config.yaml
n_layer: 15
d_model: 192
n_head: 2
n_kv_head: 2
head_dim: 96
d_mlp: 768
vocab_size: 1796
activation: "tanh_gelu"
norm: "layernorm"
norm_place: "pre"
norm_eps: 1e-06
positions: "learned"
qk_norm: false
attn_scale: 0.102
bias: "all"
tie_embeddings: true
parallel_block: false
init: "normal"
init_std_qkv: 0.0246
init_std_o: 0.0045
init_std_up: 0.0246
init_std_down: 0.0045
optimizer: "muon"
lr: 0.00755
lr_mult_o: 1.62
beta1: 0.9
lr_head: 0.00636
grad_clip: 1.0
warmup_steps: 200
schedule: "wsd"
decay_fraction: 0.532
decay_shape: "linear"
final_lr_fraction: 0.02
batch_tokens: 65536
seq_len: 512
doc_mask: true
train_tokens: 365000000
steps: 5570
dataset: "wikipedia_en"
MLP neurons of a small language model. Each row is named by its layer, matrix (down: output weights) and neuron, and shows model dimensions 0-95. Each number is 500 + 40 x the weight over its row's rms, rounded and kept within 0 to 999. Numbers have three digits each.
A block is one neuron, or neurons of one layer that tend to fire together. After each block is what it responds to, as a language model described it from the Wikipedia text at the highest values.

L3.down10:373459531518501533500571519477525452432469439492466471487479533494451442535513499497517540523449522440505517506470518604500499560494550530470467502538542479517491517508514527477437484488556510434485520469473563426461534543468451412535543513482502499525495566497457518505456528564497516528
L3.down155:482516493453419517505558486448536518515522462503480476449543500488446419559508501503464487505512462499480513483519482485485525493486594536425421563482451514596463506514559481510491424455468484509505519575589427525459569532528489512410582460509474509471419441483530481501550514555500511476
L3.down222:496544447458450529507467500535468553485431511501556474457480453522467425514508507486478441553471544417593526554481519490466490478472475559485512508578427514466506513497534564465483494527491515480515522549440455501470493551487504611519529492576448533474495474559543495466530524492492481496
L3.down238:495466488542450484539541515480469445456520468500478558506513457565491490519463495502493577504505483504440508426546459504436501471504389500486550541504579503519493536537490529582528502492564530450474452480612529506483452519515562546475564526517579446461408499498639467554485509390515513487
L3.down345:489529511443570483435574509522478503474533457532483495482484453507524511520562509485430464476605459502494450519469533411548490498479545591528474476495397494541455519447495474617538493476547480504469597479482458436513443510519489521514515566420467512504451465544523532496510441546459500495
L3.down489:485508537511572520454515472460522551447533511467590477445424513447492530490483487558462425469555455487529484503515508561459526499510493495448484409600449562460509485487488516503499524415480492546510528519459515433535449518448450393524506491458508502537503536538491482536477529485567574473
L3.down623:440555539541452409433527458515478493530430513458486446415507485521478513425550535497467556576427520523537441515581535510469447508510467465442471487472518466478481526521509523491514488457517492419557491482433519493522550484512528520534542485556498493520469503549491442467523447585590520566
L3.down700:563511428487478525519544494521552482471466499492499435448472472493521562521513544510502476557507546537527490570438495468464511532481481527468593528525482446486437464503550486500439454496512491505557483500515445464481494498497478551598517501473482539437485534565518439518579485571454515467
Fires on the last token of a short-description line after an article title (Swedish footballer, Genus of beetles, American politician (1831–1910)), and on word-opening fragments like v, ev, p (village, vulnerabilities, events).

L4.down121:448447493452483524505486460488478521583489467586489502560499473503520482418620481534561561494567477526437565458499474494518439484472444473497526509496520449557508546443524576555509478490468532476536490455520437522537419489455498556487460509524464469463429541476493520515462528445502444559
Opening word-piece of a word split into several tokens, mostly "cre" in created/create, also gr(ound), pre, per(formed), disc, and "place" in second place.

L12.down66:443533506558490416608527470510506499549526485505528462413507481471547507520464508476461487492475529503595509446470455560502456463490527489568502493546506455553517466511490539452489569465510417497448441462533517522432443519481488525391474479499509490440503461467484590506497502501483549569
L12.down90:507486497503492431544561474566476513450474533458464550493508492544464551545565473436522559513533480547514456451502505459592498522484465540473582496519438496481408445477448555505455521526460564559483474554486487478472530463442507542500435450477496511445552569488477519462478509533451505490
L12.down290:484498506531483462558481426453481508533486591512469499528458510527446533611420538422493491499475576472489465488479530453507515526509517472572511461429482524481513421561473512536509513478570498488480539521539499497519503558440498484485469478490449535569530547417595534498491493516510476480
L12.down360:409551479465541467563565517452495502502484523569556511553493514533490497509529530478490495483500535404476519495450546488486525448552513513516479464536487497503522480520493522521514505555511477531468426547486467573551456521494527474427438478493489399465440546499583495480497536536490506536
L12.down461:469551502470505480531477480515400586547476487445513472572470473519550504638562548516514471468578482446466496452488508513529546558524454430492518504497495494503505407497498485483450446571451510542476493513468486550464474501532518485439493634506476452516603500496489530526557468553484489533
L12.down497:374508486445514534512437533508512488492463522500493503470582528481561500438432469475478594538475541518528462473400479526514526484484476468439528542557458522559459506494505490496559511496473508464537533546520468510629500483481481508525508546490500530494478486454473421488381491514518500445
L12.down616:418531473499512519513507543501479481429525519434539469599491507457542499452553518486518479549455523459473569527514529450446513455523513503468537476520495436529454486549526542590542501469494450477418431514512544538481492451444562568551516483420475508471471552507481560491444493451527421498
L12.down716:416535518460555552446495534526493537557480511524524554450539376509567524478520498511542497454554477461527503483461546463515555519494544400514489488396493502574459482508587498540490520484574441480497426479474479522536492591469547490521463438508489542489518528466494549501475547524509580533
The first three digits of a four-digit year, usually after a space or parenthesis, as in 198 of 1989, 201 of 2012, or 193 of 1932.

L4.down487:522496535544509481531448493550476480483517565492532506473513482490480428576514462493580508475467518498526513499475533396470484449450457501480481489456477476492523455565463486456513482481491445450552502462439511523526530513474545536474480472537463558495502562570492501495569503519536504479
Opening parentheses or quotation marks with a leading space, often after a name or title, as in musician (born 1986), politician (1831–1910), the "hanging".

L4.down208:500504558482452519466531511553529564512450477452476433510504434522465569501524464468479504532558522434511484435495491475491528392523539389519525536533433442546462491529491525478535471556565533474507562554488509502466492406473509465504489545463468511507511483513500573602587561479498511515
Conjunctions and separators joining items in lists of names or roles, such as player and coach, Checker and, Jordan &; also word-initial "en" (enabling, enough).

L4.down113:527518430498511540545487488494512552572524454521467595458513490463525569526503529509540486560495445509562516541512512463516555474549485497437477555504447585548526496451435474446477520542423518558537476417451528562464445456494489462424460572479545518532519397430511540558482504430418440472
Fires on the second or third piece of a word split after a short opening piece, chiefly "pop|ulation", also "a|ge", "C|ase", "h|ig|hest", "spec|im|ens".

L3.down37:562491495565514480520520603512487460504517453488539528476502517497549498468521433471528540513481450486479518531450518500497554599537453471438551457556516473525466492526509479534489470565554500439526473506501515486482533513492455452516524527479506513483551452486501551433493479462546475518
L3.down135:545567492408469530420486484462470489555564526518481499516556571522539461434562495531493517505549454503512511578558494524528483520429461503453563442438455542429593504504507503494464500441527511559473520501585562500517490513482484454562520475497511462526490440437497519522574540485516562507
L3.down174:558510573430572507514458487488443526546528533470500411514493507503540471455547523547481500543509484509535552547524491478498426527492402451487498475536491455447489521488467532579409535454443484492453539499444446478492473532509470505451471555564446588468475483506503470496518394551499476595
L3.down291:571466429506560514493507544489519508411479464494451572442495494539495457541551519545532449545521485497522432442508470503538456513492484584477474625508484455492461511437497492466522562511542491494515581515472490486506474488534432473542519586618534479499549462457498525470593508475449612515
L3.down363:479527490528501582536481518463471549482459510483416502487524524478555512502504511515495525539508483487493482482585557417487547568530487542419425511549505469481511530452483484511463516504515520491429502479500502560522452579493476479567500589506531469460467429548526572574517442426523468527
L3.down506:509499526570467473469525531563507497557554457497546504429450566476510479445493552578556469471412513481498519438563454502453504515507565471509511527504572521483527481494491516509482537554464537460471499518443502432458546590524551536564511517436521433561508526479573546489464458504512488547
L3.down636:531543538464462453517562468437589557466483501533490510527441522444502460392556513521510568461553474501543519603472488504529526576440507553491512559500521528474535474460519503520514529588516459524538452478497490487504522532506402486486450450457495503438504516527486497511469439432455494464
L3.down672:476516485477465485499504417543560567459490555498486519462563484452536490492577420478498535479461500506514508481577532547469441499462522548484480494474546503521514538546533510530478416499495458490549515421451604535419513538576489515459514599554521472541468508535501515532575522437494434510
First token of a new item in lists, infoboxes and tables, such as given names after a dash (Paul, William), pipes, dashes, semicolons; also "man" in manufactures/manual.

L4.down471:510508545565441492522508511462466521510526462439578499517551491496531601532462470480452545487584446483521513540497468479529567498461482518550493412524488525485455560534470490460469431540601478474491493483595425514562495512461494549539535542495455518502502392406444551485520432523518558532
Column separators (|, ;) between header names in the first row of Wikipedia tables, e.g. sports standings (Pld | W | D | L |), chart and election tables.

L12.down148:508476489482500493568466492439497476519551495452504483489466529482507527474429537468451508538519515493477443435521534485544487506480539428479501408516494450468475484479439523491439500435486474420477485509545499503519437508592490538507516519480617528552440479486500516520461516549605483440
L12.down241:480572452486528488526511521522469546473527529532548459511522551450488408520467512555454488471528573425543541526480524534514409531547524547513454476519439555457438507493493527544545471519504440489459511474480518567545467531494447476416547531476541484506480562477527430506437406399536524500
L12.down324:463460499425486532500490513540528490540570487490442452483415463526539484462521470560459456520475453494567453376483524538504521552558568532533532501523459459468488553549454538426578474449447530465501549530526503487526492503479515505539446504510497511537485505496482544469456514515490512472
L12.down364:492508558451476435483467534519512504497449452515396499556427491577556577550574569554518507518501482493553455485506555488497468498461544517509454475452509489534502541464520504456511531510515529534557520502541459567506454421446536486483540529526540520464475460536490486501549514485480526494
L12.down508:586513491509445554469551489567534446492566499565458456461496502484478431479562524528445428483487537479609499390439574507502468507476464495513492514475466493521522528503428510478564446513490535442476525497483532509451467500448518431550490483522495552471507509503474563588538463496494535475
L12.down520:515536397414554506506543441440492498490459468465475507490538486447514539471538477496482509448484455448527396497590511497569532547503530480539467505511522464498481530575580540490417474522518472555527518434491446536468434507556523486507489446489470468434544478469444504505514478462538518540
L12.down614:506428523502512484485466491477529511500527521510513497523545474483517535589552541480495584544499484481538534464495504494438507462494540432507570514436479515466534520519598564440459523454421448491449559510499482455522536510491595526496535494461440472449446532461508517444563539535486491473
L12.down693:540467558495556479543575533484488570478545504536505410418524454481555477543527576546558438478503423408524458426496486508484391480556543530499508448532524412505489525527577543472390533472459419498468505562488493513444524511455520515454550522543486503468517467497475448496549449455534516530
Responds to a split-off opening "V"/"v" that begins a multi-token word, often place names or nouns: Virginia, Vegas, Vietnam, vice, virtual, version.

L4.down688:555482609432486484547483470515496467496435512496447554482519503422505475524511471484478525577460536489576529455470501486534448522502498519470579502443514544499572488518519505496543520483489506533537475445535545551464513457472526447516439566445573469502490466515513522566517448533510540524
Periods ending a prose sentence, usually just before a new capitalized sentence (The, In, He), plus table-header pipes and mid-word continuations.

L3.down67:521460545478460463519495519497519572469483557481458522432548545474548543518540453525517517508423485495487540527502551572510472451551533464559554516479476485489516501509572544488545529481521549523487551542540525538502469455483529489514458499516450457535548512534471470504495534565498392461
L3.down122:483451516435501531565438487553534493472487542483529484470509528483530575548514545477518478502465481521483539501501456500539437506506500523517569441482510506542474518574440501550546481461517495482457489598568524532517524535568500589475536486520482426505505493478541516518492504503476558519
L3.down179:522519573514449532490541560518501492493429521428516545410542558506556463469430456534562544504524524487560534486498515485548500497431497504529491477485473458458536498569521430530501509524479540539470505484508490520548488526481485416488458486500481422476533497520472494576503544566486528427
L3.down200:578551463513487514509523538466435494518453512481522589460534465488551554488418576547527507474558413512479519512600512508495510548528538541492473544509481504440487476498502437428489469498487537450508521458553448491498538461582496490454485467534383533587479519498479492496534490441481521454
L3.down279:565468520587524485471542452506507431442515508611532498516507416508544473472471494542450514479456464497458507526538545510472463483531413529470485500454520498515514537458484482476536551512463537408523461404535481495459496556497504509509455520528488516504509505494564458605470477441414493525
L3.down659:523575528489425526549460534483457475512568378555572484534443484468448564425526538456535479505502467512529521509515522413426547450529572452449416519471441492520546570554541481495534492481471488470481494492518472506535490514465486448494527545487461497551458552556518504455462422572513494490
L3.down690:605442536466469461457525533433520537423510417552448497519464437426479495580492472468481531528577441525562481525485570500532499419535484441523542502490473526467506466504599542559545514458517422456498526507528462540564467460519427513462524512460507509524485543501485523482491509509476518433
L3.down726:617511483493505491535529506505503518466518483466576541484508475471503478444492424551461542515506529505550547503531520464513518508403426497442521430631451520467500466578549509550537492521484512450436518507584508499474474513479519570516553514510520435493503503520510457560484539504482489539
Tokens that close a sentence, heading or short description line, such as periods, closing parentheses after birth–death years, and === heading markers, just before new text starts.

L3.down9:474481519540497632540537491423481507477490490542522506546504474463562514545527531541556489520423473532498503454476472510491546531581508489460480453451484438518499505576477424583507414478531503531468556404531542518432511359511536534546496484521422593530522561501532503521496554516535531541
L3.down27:507574511526430507472454555480503464495489526458454530491629522436521488535554527394506518532495482520462531477517440484488564492479467539475549547565458526489489457470508522520434491469508461457502501466468553471439462416526509538517540547485438443514516500525520519508454541467464478513
L3.down121:525538435528587447485506526535473520509467478562519480462537538524480472541502587512544508515432507533516472466484470600522559487448487491530461465554469477558476623536461470458543494518531470606512472421498510484494541511533529515485567495453504455504516487431533528460442476479472470542
L3.down253:408510537566493534499506524464479499563568494474519447531476516514489515461422493434498427466551618580436545533504495467480524510511443523507513549407530468532516540504510463541527550423540506420468436479550565494495503530457466450490540516545448476517480526529485432513407516506511453555
L3.down550:492491558442479519451480489521459529500502457559511475504471505517566539453541458428463490475651500531475525496503418499534523480520501471521505449597494527442471525501568451555493499514511421469519510502487457479489488507486534506509544534564549497486574512522462433490523495453513516483
L3.down603:500439486482484502532452423490467479443422539469480441532524517514503593478491584452507514511435484498473495462549488519510598499468431518551565483470505493442508420478454567496502487507420518453535494523492486507521486502420540582581468502459447475473452516458524460436495496568430494512
L3.down615:454481477505564482581453400547499575505522527497492525589467504534455454509481512500516519509473482467499480531497518540485510500480520507491523497493409475493448466479515470515586550549463488554548553450460531483507501474485505450492470431549460491503494475513465475537601442492475572497
L3.down637:452481523509520539484489511440506493467488405440482486515452549547507512558515504497496498570522506562465414408517488528455495517511477496515517458594510488520485520461434518597438513563519569517607504523500548509528482522491544543503515534529505504503550486543524465493473452493461390508
Mostly due in due to or due for, plus words that demand a follow-on such as called, named, elect(ed), under, back(ing).

L3.down95:497462543489417488468484575515552500539427564428484470498490491541488546490434487461478508513537550487444496476535472567525515452605473467529507527535503443498449516548525484501461496539481532479511541530495551450549512494434524454479488482498416506546519558526543538416485445560524503548
L3.down252:546444539481525451486546470609492487491473463510498501571535502487514453520483500543543482507563508484538450503473497459480475456458589474498572487531510445575522526573577567412437445475473565422395514516505539537528530433451526544569488572478480490521515511438443451501523518549489503472
L3.down281:481432552513440426487530472450475539454434460441559518555488545583507435530519503488491569506593492492514481543461533467503474492528497539507526483476479432433509484440476494484497491486462497510493480548517492514569485562407479509525475519477540445508575439521554444527558545500564538451
L3.down310:452478520508531472529500479516468501520421482511486481430466495485570533557452478457530486501563477498569404521557473538449525481498498455379527517493493475458498477495576557498360515491544469491525540474525475498485514471537492482502471435517482451514560432476484496488433506516490391470
L3.down439:445493529436465518511492549449519434546500546517527554527512602502481463577476555501541529502430524512526500484508496484489470472516529460522482504549558546528558468480450521496463458500529527541554519517450494511507506488491486522458537485472502425472561527513490504492493521490530498445
L3.down498:509547532457504508444531523457446461516464512571449533516536498532566464565444461495539442498506556467524467573499508512461548595461514521547542457541516457492468479521430484536492533468517538490544546435424486514554468541480491563484447596459446505470512527479414472459499455460536435521
L3.down515:495371489559523459464546469462563492572545543563461537499561555503520529523414492517537516461513556547515491482456509499420583477490430422436528500543521497507503482496496539521548537477518518435493576580532470439482513525497464544410543475504426451473510512489448455489522469433469517544
L3.down711:482504549515464478507460508531479554566474524506520464491586455457519496450508558497449490509480478506528526529469564461472461476495385514501534471488460537491497489626501439511505413488537538398598540505491521452505476516490417548451461542436455483565551519565518526482454474544454480509
Opening pieces of words split into several tokens, mainly "im" (important, imprint, image), year prefixes like 199 and 202, plus "yn" (dynasty) and "or".

L3.down30:466485524462497525505477478458390476498530478505546507593554429474518503442501481552498479549518470500480462461485509481480550505473518531449498445484454519588491476508470495513421520537544553492543445446501555593522494502543485486516481459537447528505456514507464489504514569504560511462
L3.down142:416468532460468499500440491473523503509535520561481465492498517475474479484489523543531463468532492501463554471537481505537471495413542498549526488535526458531446558548610455455470484467466469559504409493495484494453506529474516453503485483542523396486523448502525469548500443581562525516
L3.down206:516483489551405444489471522535454507466502411473473525552439535493477509518512580438492480496480486549532470458529536477512457542409496431524474463493469490437528560532520500489484521434530512412466475552531538487469465519584599466475577563475442482539492561545565465486530552498543454505
L3.down327:457486516528492404476470556492510513467579412500552527530430501532449478495505491469488496481450478560502489524512470497523544471603542547519542521474496483526538563516486488523579543447455499555536408445519531503510517540499503543546514475531462464545551494531488531543567515499550457389
L3.down388:496576392503478411423486552530509405484560443528519499505470562450584547390497498513475512449546451480502495510529516482574541490583516433511510493487497562552530505510523489536515498514500498529559535456510384514500522474508510475452498532469541498472560450501555501515476508447507539499
L3.down593:436533481499451512490501481526520501515504456459492519558483607464493532405537540574499503416462485539510564474474472515543532432513503502529444417568543572462509541588464479519457539468432512506538482551497544525433507548475507438502501422473431516543514420572567523484477445517537481504
L3.down717:457486521553433458512459489521464502552480472494520490560518482543561475513485494481498523465519569461513513586482549511503524495406473561453489529547509445471550471523525509585379544410541448495516456529487494491520540506502453553491459528540559534524544483526515483513499526492478512551
L3.down720:480494488520550498471507449492528515491531511554503541542474525531464463481506422500557486431487509543529409509536502477570474487515541576486465462496498504564526458476478482483509488452533529506637478491532518484423532482472539462525522543473500493550530534515533566496532515519511455525
Mainly the opening parenthesis right after a subject's name in Wikipedia lead sentences, before born or life dates; also mid-word pieces like all, age, en.

L4.down271:426502463569465522549483493495536504451544516552484509507432483556487452488455471468479474512538510487486516408477561567516432512516429500456444451532429488414504445441566529499477510474503557514513463532449605502469528521459461523498557427490522464563527474542504512514489447576561482527
Fires on early or middle pieces of split common words (village, daughter, died, date, climate) and on colons after infobox labels like Born: or Died:.

L3.down14:496492443482517602478420582549463546424500503376466553489503547500466526459542495451475550488511457396501502471520544559561515492540495504516508542521474501456533577479455534530574502519559479488552485510503477493449535454488499575479544448586464471517506452480434494471440466503468515449
L3.down325:495411495521468539498506452554518554483491425509442484492506518528435494480514474560498460540484443447517444515531500562544438482499488440427494499465470475436475496441508485525469474435576525515600541494556582442500553477512453503552478438529467544533423498545522534522511492456436514485
L3.down331:563500485459455517484557483458454534495585530526482510459507454500451481491561475510430445458568447488637453589568461499535455459496507450537473502488429542487524486535468515485472520513541540515514491401520555509532511467514544430525490552455455520542535520590522515518527526487466477531
L3.down508:467554556495470537532502522517538520508544465554451536493499532540470523463514524516498442545583496515525498443558511495576521438521559510585444516470494514455612518467526515510524478542504489490484535431493516505552426530385550520521553445484460447496500461478494485473551620499488448505
L3.down634:541517485535448528481505520439527522541531494517491467467559569491479465519464517518559473434466438531434450499551522488408479561434488521546591578542452487534482535473479497533525521489479519502597488523471541521527474475490467447590530530516487450477541526445548492501569497418445521477
L3.down656:524585539498446509427465565478516465550510527506496509522455539496478503490511513476538533469482532438525464492523524533567546527585505585503500504488467502495596526497504478539538529421514509437473520510507461486413510493532463477522488476533454492551497468524499524498482478553477545495
L3.down658:472527532517516576461527468545476528446438490537541500502612523471424536447478448483463488494514470532528497564472575464437468421514466499508467418532485519593576480508460439512475558521511482422460492467476501458513507503562494471464500476527449517569458441512520562510502548467546479561
L3.down679:480492467512501505423513504510493386428515475397487503469519478508465522479553551499509446531476482463477496441559499483491528486478470450533486470503504445521513465474512493457493543515534515434487464535445560500544559455535530553509547517481568573507535540551445586500561489509459501487
Mid-word fragments such as id, ge, ig (provides, age, Nigerian), the numeral II after names (Charles II, Delta II), and "for" in football bios.